Weights of a small transformer language model.
Architecture: RMSNorm before each block, rotary positions, no biases in attention or MLP, untied embeddings.
MLP neurons of a small language model. Each row is named by its layer, matrix (gate and up: input weights) and neuron, and shows model dimensions 128-255. Each number is 500 + 25 x the weight over its row's rms, rounded and kept within 0 to 999. Numbers have three digits each. A neuron's up and down rows have the sign that makes its largest values positive.
After each neuron's rows, "fires after" lists the tokens most often just before its 100 highest values on Wikipedia text that the model never trained on; "fires on" lists the tokens most often at its 100 highest values on Wikipedia text that the model never trained on.

L4.gate456:509530499483520546500546525489464511509458539549501506533522487501565463508524489481535520528470539498476494508491489487502494496542467488490501519497492504498515454461447506495516472523446493457511500476526472494473519480507523534495487518496497515485489495468489450549530522488472479515505506532469499520509498531523554505490524526474486525504474550481515467531517511512478538554434
L4.up456:461476451517546502552539517538488519501471554515476488522466494519541505506518494489502506502465508458512510542489520492505490534523488504503503555483498493521506489449498483509485501500467534447513502492484464491508463490480528526543473515484496519543544510519456489513523506509485487498487478513511517480480509501529476497475506522491480505501500536507478504483529510519473520543497
fires after: " ", " |", " Norwegian", "partiet", " name", ":"
fires on: " |", ")", "\n", "'", " (", "ing"

L7.gate1435:486495500520484456483467498495473504506510507542540486526521510486491541554507471532501489472479515514508516509481460524531496450583505561518479520534486476508530475502529524515507509502486565511497492484521499477468497508468519556530508493476503465498480488493509481503514518486491454515497515510510504480546508511507523473525546492477502572491529490495502440498537489515525504482520
L7.up1435:522514533472539509482506472516524498519516503475536477499522516542471538506473497507468477505500479524504534510510497529518506451496505510508494509518460459478512504520465462464507502479518521552507494539512499526499511536452492508525503446519447538526521510520489429509496482548519462496529470515505506532499490457527528498462528499495499465576455495485503513542464508509444495517519
fires after: "\n", " Republican", "-", " Democratic"
fires on: "-", " |", "=", " Genus"

L4.gate1886:477512470453519477474456509489540452480539508526502519456500543443554512517448502501494519506486502465519477486520491544440510480553524517512461502563463490512486514548570468511492529499495490464524516528498513462454486501471519539525502479536496508471532526485513502500511495516471551540517486528480501483530472507459501524545489491479501548498508471501501505477489487495557493463496
L4.up1886:503537510551527444437497485536476484472523465537485506500493507502518472544458485492522541492494519480513486481583535510428455485513502514480473478536498549542471488444510471533477484500519520521464512506508534515526540509516488507518517526546516469496523506512500520487508503489493461505503547524510499528491486458501515506523510526493497519494510496504497507498486515473476536497497
fires after: "\n", " Van", ","
fires on: "-", "s", " best"

L4.gate2058:519558473514483492489455506521581423503509496537483469484518463525471528492455515497533518480478472503499456533480464510499488476528499467500482508540506511493495477476503499520514481481492537490520519485496472461493490453505519513501490504515496523491498508529443485509493543481491466521487488506482455484529487500480515482503547419512486531476467483500527535526511506501546531499533
L4.up2058:523504561472514496476461532487510478492509483523462533549522477523516505487513509477496475492522518492490521534504481490492479535543493548465500450468524498502511475457489520471491507501499483483488517460481478472526528498508491508515526509527491564487513496485479497505478517522485457478508453526504471496471512518477539465537490516454512505515439460522503494498531484490500480521519
fires after: ".", " the"
fires on: "\n", " to", " death"

L4.gate36:500493538495498506455442541495510490500510470538480478524526463474481501481500500509508500485512474528443516506485548467486495517455545516540477516453536488484528466509483532463543520472478515472460503535479466499477514510520512517551491499588485510494487474478496491474511476489467474528500478494493499532500480504493493430498516541516505456521501477503518474473542491504523498545478
L4.up36:495473483503506541529518469504514508504502505524496498508526551511499462497535466491505517533500485557512547508522510469516515482499513519497519493441507458516477480491514567537497509504453457444496476474474504507485544467544506485542516505502495479499494527523479495500563519508478502437473517496496492469508516492474536492501557468496513537431496572516516478530544510485529493496436
fires after: ".", ":"
fires on: "\n"

L7.gate767:469539495466461509470448506492515488498503515545478552471515522528490455514452520523524500504490523524523490518488534532486494481532539489531493500519470478542459492504560512522514539481461485499522499515503499465496487495530532478487512503486506425525532505518452467532507489499474514536506512481436422470536490507468518501511513530477490494495471487488465527501460529483544495495514
L7.up767:498491499515462537510517496516525500501479531496498479519508476493483508569542551527538508508495507487463480513525446522504508518513493523509524493507505489497508526507549477518521518522502517526478501493518510471531534504486464534519510466503513485525491448514502466550480535526508507502495455517498496562477501532507496526513541516473467474483492484483537513543515467465492508558505
fires after: "'", "."
fires on: ",", ":", "),"

L7.gate470:527516553517453523507512510507491494492478503463452460493504506516498552493490498501492493473482495516531502522506475470492496464496496527536461468532490480477498496484500544505506450463494504468513527518518523502479510510525523534547499528531517485510468513484481500533511524543472478530465522520463545525495449486492509527491512504478495558525482498502471526520530549492496483485527
L7.up470:502503475514489520507501490508491481474504545503513530487514492556456563505475471482524483453506493466481536506576548513519496507539502509547458512551467462529505503490480493485507483507477485507461535503551492517530510489498464468556514499558502511540551533477502499457532515530528484523488510492513524444537486543447489507549458531468490522501522501522475549492511504462498449490501
fires after: " |", "---|---|---|---|", "|---|---|---|"
fires on: "\n", " |"

L4.gate665:553544517525490485469500502470576451488467449505483501492502503551518543486438464493523490478508529558480528515524508507511523504508509528512483508512472455482484519515502488504464524459482482496530541520524522492498539503488507490505504476548452472477481493481427460589487506527489499501518531507485499548498491494487554503513519488478493579510498489480505509488485537508467504549516
L4.up665:531552533514492503456508504474541450450455495529487490489500517516472561486471469489509458488496532553495525525504477480519489497505537545520479499474482488466473519470504492500438563478485468494550538517504521487482515518526513482498516535544452470480507514443464505520473551511500499510532511517464464520502492504494522546484490512492499553544476450512508495492462508487505467552508
fires after: ".", "\".", ")."
fires on: "\n"

L4.gate299:515530492483504497485462535486484495468514493496467499512489478504546512467462466486491479491504516539448502514486536538492520471480474486545485513503472450504480542460484510509505490514459497494532503552528498493458515509506521483518470514526473499509477538489457519507529483501467564480479560486490498496520515474463529519462508447540498514492515515487510547533504494472513479464487
L4.up299:518484501505495472443495545491504478482518516520452480527528452465544495520496486480515495479453486550470519528492484492521471508489465519498527516480505460479470513500486515482509483499477442501501536483516475525501543488489529479521465509543437512513500522516478495530498510515471517551456525524487515491491497461452520460463486487510503507523431481547490537529484476493532486500478
fires after: ".", "\n"
fires on: "\n", ";", "-"

L7.gate961:509516517540467446521491498464501497497502483529505473490496511433555504493505532495525501483461506522515482510482523495484542461522497527517498532534486522484489473526467523512502504496504486432515507501510449473496474507538461529507540506496506482480465504455465478524512516466522465475523465488481487517503512468499529470522535511502491524477487525480534499488501481546463504505545
L7.up961:484487467497492474509531467524459500513519480512521500512496501520485471510517528506475513492533516499494495493453490435524460489494540494492508560502500521475485517502499513485492484493523503470566493529491529489449466480520496543497503486538494497503517561478509478469521506512471496477469497509495490458482528552476458472538509518474498526482494485540498500514526505541491509481489
fires after: "\n", ".", " on", ",", " as"
fires on: "On", " On", " on", " 1", " of"

L4.gate2219:526503496514470484477511525487536474537451534504490499479498487496483479498472532513492493470454486502542462498531480478511507496508490520537500497483513514519507509467446508473499514493508518470482525511497536498476506500462485525514494489518519528492496537486486532502541518543463521499521487476494467515487467492496484493473509479535485525484474483504539505498513506453504491458466
L4.up2219:479463482512466475511539482488509515495509514520504549470504502492500506474481540456492550489494499506505518489511467517462518526518506490512471500481477493479485456478486493516528520536452501477481482489486507417499488478516456490496548491507455459472505533495511457524511530463463527509493485495499473462486476486549524525497519496485499506482481536478507481423524505504494493541469
fires after: "\n", " |"
fires on: "-", ".", " |", "\n"

L4.gate776:508534514521492462515523540506534489509484495500474488499519498516514534505489509528456537492458541489543496521512492498497489542533539559519494504504480531510483462514477467472472533458491484466491501479461521471506508465479519460504504515497499450510528534469521509531535526478552515517523485483468521485521483522530504523523490511520530527532514504526476446556503475521541514495475
L4.up776:526515514475480465433491531526484484489495485483521488502526492495483521457456500504486510492522461471517492499508509485510483457496504521505482461517521491540463472484495485488561498503491509502495487512469513502500470508487477516482522465482493529503507493496522526549472509483428485501477498494495514559482483518513470485488493475523515502508526511506534465509523494484465508474535
fires after: " 1", " 2", " 0", " 3", " 4", " |"
fires on: " |", ";", " 2;"

L4.gate1837:528515500524520473477462508490485492468484466508494504481531494486508565497470498503514497538527487523532546547528466539494522512526543551520475480510526484525491511530496530480500519486505514487560507537504504482482528490505499526486498478555446442449487546521485491510466503524508450489551556505490463469464504492489528531493563500456526548515485471528494538518515519504485517541477
L4.up1837:527510541535535524444486504474518473489514488538488483468501491524442508503454486498495497510503523523522497519533514477483483558469479514465448490534490495474504501511529508514472535481473477482484539503522529482489524483483478456500491515526481478455492515495519546528505546501576511521493520496512498556500515519517499524473482516508475523522508475482529513499475509513486530560489
fires after: ".", ")", ")."
fires on: "\n", " |"

L4.gate1095:546545516521514475478508455517481507508500495502475441494522527493523517507511524536468489504488508524477460506477503494487490447512505483525521535490521485494455540490486532499506485509483530486480502538478508504489550485493485526484463524542451481433509531479492500495517490489482467578493526489495469489499537477469542433511502481516520474522523539528501505533515504481534485495503
L4.up1095:511517561477494468472508509464482507541509454523505487526566496509501478479477507449510549517477476525496520520470485555484514509509477492506505517502499497484494531540481505483537511473515489534451534453510475453514503482489516505516465497493503484458467468526513499478493512535528487460454477524468485485516498463516513502530498534500484513456452553509516501459464506490488499472518
fires after: "\n", ","
fires on: " ", " and", "\n"

L4.gate1016:499513529467500495464460461491503471474492480489529496461483497500494523488467538541481523504494519553475526502506447522492502497522493521491481492507461467470496506521477525505531498471521495503532552551534511469482468459485535495484512521552495475493512518482460485530557516492491454509488529506487480513478499490511513509444543504466523524545519500460528492482516493503544485528545
L4.up1016:539490504520502452512436439502535469490509475507509508451525489478522518467479507531504514521495482536475512529490461536515517533564525489480451463521475507496509533520503518500492501507497458503490511534515491483504489515491502474543499518532467455522501507548497486548505500476500473489505508534486477473467532501513562522473524537466528462533444458507481548477516514487518533513540
fires after: ".", ")", "\"."
fires on: "\n"

L4.gate1381:481522500528500495499492544492476517504509493490498505465492513496485468502527539479522491501542473498552537487508484466544486482532501486504514503551521473477457528520481485497471493531465504464512505511502491488505490545499512497492528495510493463499526492455468466542497503463536515548494508511486473470542494507430487499494500520518492512496523534531484461488464490512480514505463
L4.up1381:502496451515481460495444517472510498468482468560471528469522503504545498483495483531491502516508477483499529499536554506492521510508485514503442521519454471503493505513509484552501506510447519470523498527494524481451472536502500532480507507505476468462512477488526499494488529559442473491529453493457493514470499469522466471464543515470502515533479495513539521461528527499466468487510
fires after: " 1", " 2", " |", ")", " 0"
fires on: " |", "\n", " of"

L4.gate1330:528528467482472468469463494509556496497475472535516494464493531504470507493452518489476482501523503484482496486508461514521519489510516535490507486527474485509509533539519561546504485504459538500481510500476497474500491453499482479510514490561543492500517543507493507511509515485516463515525501493484501536527504505520510506540487533500500562464521511448527517507537481515491520530463
L4.up1330:489504548497477536506487511510544513554464449503533476501540472460516490511522487500506501497522474489472478509441519506507519506508461499523503505461523499477475498536486474519528470507470535463473507488446481484493492484475477497449547473515536500496474531486470478511536496518475479512497489531469513542502495486509507507497470519497504501484495525472487493494512467487493517541524
fires after: "'", "ğ", "field", ".", "os"
fires on: ",", ":", "),"

L7.gate272:485493499547488501501467509495507516461441492549500527476524503507524536503503498497520564466487492482477531517490490471524469514526458462569524473552461471484491480509508523501521528496470531498484491510513495485529466483480511535509461474515490467503506451459488519515504513538493526512501473519433520496517463483486513491479543485510509488497488527491547472467465505556510510500510
L7.up272:511529535506493440528487526552481499509478472495460481542513518505559459490498458518484483488525492501514457494487516504530469486516550505495540481481500484453479516459496478560484487420474533497484555531467491509515502506530471564496491479510516489519543510504506512504520537486474520501490467474485506486502503509485524493444482508514480513491497485485519501468480491486531491526475
fires after: " |", " name", " CD", "|"
fires on: " ", " %", ";", " (", " GA", "\n"

L7.gate803:512550512488532452477531516512529532539511498530534519472555482494514553463492511501496483507469506483472558475487504555534527529515473505517480510517497473481497497511505536489504452543489488517496484503545522487553514497484478526518460517540452477450462503529538485493529505491512463494506496542470495532477539468494508488526507518500502523512506479505486507467519467538499505539524
L7.up803:449492518495515475562476502472506558455509527489534484517496487505508518453524474522495488465482514467510505480498506518522491498463504473453485445499500499479531506470489468545533551509528520482512508499451495523551511515474495532519474496485501472539477499522546445486472464480507470497487506500519485494507520452543527454438554472527479476512495496507462501539514503501439502500486
fires after: "\n", " ", ":", " the", " |"
fires on: " |", "===", ":", " ", "====", " family"

L4.gate146:541515493486505508492516513478524477468489468522509534493528513529462496494449515484496497473536476546430526487515523506456503506495558502500492524521498547458524514497486487478545501448508533490466484528478536490533503522498511511489535483516486476517479511524558483541510515516507448487527478487479529522458558527524530503505500524509495537515505475479506540472536497563506534497452
L4.up146:525453485503513470534489516500485480435506476482520501497502476517498544460447481469519500479505487533473490494502479493532546493517529526534469487552490508512515541514568503510470511497527488481469528493526541520548482513489502532561513438517497461507506514527476488537513514528532486493543471520493449548484486477500512499499504530465490529565498455465539509500485469487532508486503
fires after: "\n", ")", "."
fires on: "|", "\n", ".", "=", " |"

L7.gate905:519514574552509472507528482495537490480454466508498472502475439513526455519525516461549530494493499482496510471448484481523521498483486529494471535500504522524482481493508533557511468490525515447480538468513535529511559456536500486548472520466510434483506513473498512529493521518479457506489521473519503491537479463528500454492524474483476540538514482511494488487493500550547463567475
L7.up905:515514537508479528500503521512480485476508477500492492451510489481489492479479515489509460517495470451511528476512437484522507525529531516498461479498513496542484462486572506540500480521483455489500541497511440519492498457485508478540511502504492507492534498518551474478511529519459485486533475558527518491492501464508509499501495511508502541548485498521504501502485486473502500540434
fires after: "\n", "."
fires on: "\n", "-", " |", " of", ".\""

L4.gate1270:486512502452450473503512477471530492503484492482435498498494528512429538475490514513497514502495469500500521502524541533519498469564481544525494557473492520484495482491509526509494545502487476482544474538481498501503557473524530493528502506526456506514491503464477474493505508521477498464504451480459491497506477496508537522490511457497514507534484451518486520557532509499490491523508
L4.up1270:502522511495490515516504470506513504530436538486468501569565501544472539488502481510509493496461474515513474488498517518525504470476514501544485495526515461440530538498497454491499509479543489499470455474490537523496500517480496527526492476529487509519519540465490531528475510536501476497486488505483509519518454485459543540488490476551500477509458456497490497529476500507514477572514
fires after: "\n", " "
fires on: "\n", " |", ";"

L4.gate826:498486497480487478506469535484490444529500485566467485480474503481515503493480519498489485507497497471465469504532542530461493480526513507513554494500501443480502532500558502544513487483521441489536509551551507432474489474458520463545512534532480469501515519493498473536536511507479525504529553509526498511520468508475507475490505494515532503524506503507498489456465500511502554495484
L4.up826:461518510473462476534473500506505487482530502455474506459513518530439534505434535527501465508537520533482506441505459514486497475456552532488505482487513502504494502488490470490486491519518481516488496490479478524520555500484514464523486517484553468458491532498495496527508500481499506521472527516488505506505502508529504506508494522464493491497459509502496454535529470514517506447529
fires after: "\n"
fires on: "-", "\n"

L4.gate1342:527545551545485470479497529475534486459519483497491507473491500532488540464474552470526492475478492526549511543507495509522507573477505533515443478489516476482470506505516498446488525495476448508526535507501493485561542525510487477487512499517466443498479514481488482506462563501500474510517505511453484530447541502510514528520478516462517517574472469503486502489485502490485500535526
L4.up1342:518542498491497489452469500458520477480458482520498471492496507515507544510422474494501495517512530546520515514520469464483504486467534508529468509506498483498473484520498477523509519473473473507527527533502511499480493511512490474515496542522434481448490488483446468510505504503519517484522475496509488548518491503509531522455548515497505539507495541488523486465496536493441508529512
fires after: ".", "\".", ")."
fires on: "\n"

L7.gate1797:528514495471509480479481504488458464497477512516511538543520496462485479503450498494495501514489504513489512503508532551531468535495476513570447532542498454513478506568477532505457505465459473476532502527489527500468487512468540491494505521487523497477500500502480465489483485536444482477496593486476475480519495520479494487512521516544500520499487444495532463475497491521499504530509
L7.up1797:500540491461527525469542452529503480525505531481471489504472507507524473463500482506460520489455542490527493482464515550498529464518480503502532468495480506511498487537472517508477506515517527500508490517441532472497510477504477483484516479493466506532529467492525497516538467498529517470453461469479486501507488442495563451512526513550504509539492491510518533525525524481477523496519
fires after: "\n"
fires on: "==", " =", "|", "-", " a"

L7.gate1433:483497458529529507491472510479499476504511450491492490470497504443522504496485526487506540477537478516439552524497448487509499508508523494525495524484497450518518475517481512480505490448502513475513494514513510518483508499472528481567506502504498506499498518502473422458505500491440507512494495539538469529494502427502522480512509468499515565534498490472512472496488504496521446535557
L7.up1433:492526532497506464496491507525506489501492490554503474474516541493505585552515497417461471511474476522449548508539521527499521500508477474515511503480522467502499446481495513534506499521471510515495496450461487506506499465496518501547527484516501476518476485483508469491524509525473541527482499483560492493478538492474497466498479468447520495481502515491501508467540520503541466525507
fires after: "\n", " 2022", " 2024", " 1999", " 2020"
fires on: "\n"

L4.gate293:548539535521483460447489517461519494466497465503484504468529534537509519501474531475518478504475499557434521537485506528478483514502504512504463503494524473529468506534536525483516502485495506510521553506537498473509521511533455489510474499518484467440510556513481460528483509500492489505541506519485449537460481466532524466529518518533510523506503509513506497524479504520528543524529
L4.up293:531513505462497495487495462511515440492521490509487492480517458496482503498485431488512531486509523542495492483499525489493549504529558538471497492538479467487462480490486521465481539479493468493587553512486519481441535471500498464510497539509490468489490524529449495518550541471520509463496514475513513554490499491482534515516494472520497521525458446506506535495481513477469479498519
fires after: ".", "\"."
fires on: "\n", " |"

L4.gate396:544521488497526485467509525514520497481477484508480468501516474465496504501457515511479498508494512537527520562475490512512509504470487505480501504485443503512504510506543533498475509469471469544499536525506505468531493500504490518493547523526447478452494502529468491526485548464502463467511495506472455495484485509508508514481505504497492512507512454463482478495519525513469493524507
L4.up396:517518509530512496474515504485528512476463474552485499527536518507501520483483499434532495502518510483566503511478497514511529510494483550522460496508513524521459508498525501465469547470509459528565511513468494454534512527483505534487530445540477460477487530495484489544443490499496496529509519499495499543489462484520479509490511507481503528509472512467488478488475501504479504520503
fires after: ".", ")", "\"."
fires on: "\n", " |", ","

L7.gate1690:517474476503487491497439516478536480539437501512458491495529481507508505455495527489515505491495487493504503506533491485472488502524514494523488518513533505484458492469481527463464518525476508484489503483467511483492472470510468536458514445523474516510498526466514513506519487520518486507506517494481479510495488577510485462545546507470508490507529486451545527519545529526495575498499
L7.up1690:484485508515524485475535491474504493476470502493504471469552488514502501506503442485493495511526502508536481554487449525482502496497509475510456474495544501482484524497451507459467484529499525514528477497524478482493554503527463499462513476504493480476509476509502518528489450461508481493533489531540517456502480480487484460502523479503497500514457561538489475518537516513488500520481
fires after: "\n", " life", "History", " =", " History"
fires on: "==", "\n", " ==", "==="

L4.gate1789:555499464521504494481503509547481456480526509530513469498496480536503517447480488483507467486479484533495464500496490536507483496505462489526513538549502514468511517491507507524495512543486506476485535504530516492475493530453535513487487506500503481528524532499474463531533505499471471512492553512510477526500504482474520485540521529459488528492505487480483462483490511519486477505472
L4.up1789:542492550462526481449552494531515478495502523531476518485494464516516507509466521467522477512526458488532472523521460556512496489532499522502497535522471493533452544556500538486515468458513485462527508538524515487533525508510494485497493517479502482463481552509524487575517499501514515480481525491514452481501522478450468491495513511486493496482482515493473505466474504528515462535510
fires after: "\n"
fires on: "-", "\n", " of"

L4.gate986:509518504496486445435475524489521448509527478497533472461452498518496466450486480502523514499525487485471417492472527515484495455503536477539502531514457498505486513504476511532478504479509489486547502524514549475464514502464494463488487515528492507468472526473494488522501490480492482511493529511480496493489474455497495516521529501502493513484493509511516521478487455483521504479529
L4.up986:512499534463490513442472497558466514465508543522490498518528514528513460481530457482521503475481494531514521517490515439465543488570525502470551492482510504491454518536535513546478530482534485494513490519533504476508519510494546484472506502499482513475552526490536485501506489495500461480475515488501483486526484495480528485524462494494490464459485517513504550455535504464475517519502
fires after: "\n"
fires on: "-", "\n"

L4.gate1914:488551504542451560526533495518509502573479477490503506475488456493490461478479546510559508488498493474484483494435474446455503485502466509499512524541503518476496476500490513484464527491510488486490481466491534505535534430505476477478487524508541472503500511531514465536515508521508518512529517536511529526509453503464514506472512516472511531545501520494511497531458494514471463492499
L4.up1914:486519534553525462462491501493472477470485529507506466505530471516485540463472517456524515535499497492539476518520533476471515504499480527549509483517509468532470478489511469514538467482477510538497517507480485457505474560517490545561532500515480502520527517472474482508472524483506497498489526486471459450477498491520461478500518508475496460499481526495468474498505559489488516486491
fires after: " |", ";"
fires on: " 1", " for", " 8", " |", " 4", " 9"

L4.gate1775:478502484535536493498442463495514473499450492460493403505484536490468514507489510494492502489516483489504411456514526474540529454504512487547522475532531472496456534492501492527493492495511496502496513504502476489505479485509511463538479483455492504518474559511483497504514514515516459507510507488542500455537482475484498458491510472536495516536476474531515510474512479504507505504490
L4.up1775:473513529464486500515472480491487494468508470512540494492502566539533524496521508491516494509513488493484510505526488478490541501515472504495489540467449522459485516504488539514522497535480495504504483480525531475485546525509528444474463487517517451521541496497508484483499478498490525500499516525487495482493513494470510502551506494500487504454490486499503526490539524530459478506508
fires after: "\n", " footballer", " known"
fires on: "-", "\n", " who", " for"

L4.gate1948:502492493492481475481516480509523521459533483497468520491496494517527500509526505491497534444459485503465559475516526478514486533562519495493464561498497478539509484465475509542536519504459492455504468495474470504477523458555485540523501472552484482481517457487504495531516501493515513521530533485486512504510494459500465471540520494486514530482526488506542458477524501512476505528508
L4.up1948:491492494512515484527504466522535462506436492510480509579505490508487525501499488502486514489523484494526502480541484512463490477552517536516469481519481514485505442502476503484506468500496536444450502501523528466490509481500520526539455508465491484521478511519518485580524524509491479514479488504473502489500517474490531484491524522526520500513539538518450498458487503499511502497515
fires after: ".", ":", " include"
fires on: "\n", "-", " (", ":"

L7.gate730:565517500536489457497508493521475496499480475532527523516516517505538524503505523507497521484473513497486511500464453511467500461486554522530503489539503527495492465491491493496502472504476529544489502475517452481509491496532493465542500506520478433515507466528508530512490525461548498459493515513528507447508490481473474476502521523518448514526494493483457489512494476529529518484477
L7.up730:510466557497502426475489426524488517512508501526483534451470520483515473493473512467493502525503463510511472504502480515485491486491507536507499483536470469480491519517518550502496511468462488495479538492584499448534527506509506491532502457502537485510483509478468468479505499514473490485494518513453489482525555531473540470498520503489494485493454503510490498456527486530520496505513
fires after: "\n", ".", ","
fires on: "In", " In", " in", "-"

L4.gate1626:540503538542510510458474479507562481493417496484481465532502546451461479497509453469468558492514479517486476527467477536520507456494527506484488543479527467470537481488494542502493547487455516504495514506496468481459520500475524453541498494502498464506452510449486466461526503531520504483494490524463504518494511493517514543503508510525509493493495498461496507519507506525522562481546
L4.up1626:518513535526516480483514526503485512505494513511500491521535528474494429483505482475481519502526502482519482506478536457454459492472511485519490496517498464500420484493480530507460451515485489496509522486514525479485526526484506494499511499438497496474516496521458522496544483471487498498512512502531502493502429532520491475511448536525487505486448531531498467540510485524523490542539
fires after: " |", "."
fires on: "\n", " 4", ".", " |"

L4.gate868:523494521478495526438481505518514516503536469545486529508552507501525444522448546495521464509538488538498498486477520497509495458525548491488482501507479461471514495488477494497498508485483466489528520563480491521490527499485491526480458485504506445473467527482461469524479477476543507532539484530450475498487490481521487510513499517500495570501520491468544480482486467507528519476498
L4.up868:502500484514474486451523523501502505490545464531471512525501515506559493542487515475511480509503467523485486534507535477514504509515525495490496518499492498481507536509511504503448466523480461469493517509490448522513531524496517458525461453544495484458506503524479496499502467478463492489522512526505490466489509474516489469508516524492512561466496493555498496518522497525519452514522
fires after: ".", ")."
fires on: "\n"

L4.gate2107:519516503476486436493498480456544468506533527486497531482556500484491506450456508507484548484502541525499517486524470479514545472496484528544499498524498482513498489470512477497457544494496530518543551500535511523451507438504459527514518523537519471469526498481516529538508470514484506521508493500514495578529504511499526509504484461484461476502529513474558486539532496518540504490517
L4.up2107:510523526518494493495495459508507516465504519487477533465523486466452514472472525469523536467512539501494539503501497499477545478489440506491465514526496476499446490473514507533507518518463498513517517456541506492481473475538510526513520507518494480501491505477523516515523485522505505510468501494446500549534473499528523480503474529501489471494479507494509515511486492488502459477498
fires after: " |", " Location"
fires on: "\n", " |", " Center", " Arena", " Location", " Attendance"

L4.gate625:473515500545519528528509523518490518489567484483527487499476495456514451531502470501487477486507497558519499466536492442520476483474505507491484515532485516554483488522481493518516481536444520449507488488510484485449479487567400522509493498488463506502523477493466526491525524476500517503493496464566492474506512488454516505501504459441511489509527494489505511508519528521445490477464
L4.up625:481532478486490465481486507497548451492524516516548496488497531484493506516515490498504474470495475471544472523528548488517485536476514504475503538492539483534525512544508487465530499464499489501529548516535491473494494471497513520482501507487519508455480487504497489492517475513479487515535438481503487492517455512512491506544487475498505465466515498499500494516496513495487540491564
fires after: " ", ")", " 4", " 3", " 5", " 2"
fires on: " |", "ur"

L7.gate1081:476480516501487485503488481534546483507461468521486492501500527475508509469514485477509517471487516519492518518458459490482496508554525511535454506534510504495509475496497492495497513474529519523492508502494514453487513508500496515500513488564485444527501470481481503531525520513518473533507514527493481484469466512525535511491533556527505476563513470461502488522526479563522580520479
L7.up1081:535549535432494523502526522528486497493449547492482510511472519495490459486475482531524513481488502499509505504455463516478514489478509459514533489541521515473449517470535507475480453521503460485515554520493529512490487480499534463488486563471493499496475491521452489505429489473473512499509542518498467458498492501496512513483483479568477477488502484483480493530510464498496556501522
fires after: " |", "\n", ":", "---|---|---|---|"
fires on: "\n", "|", "==="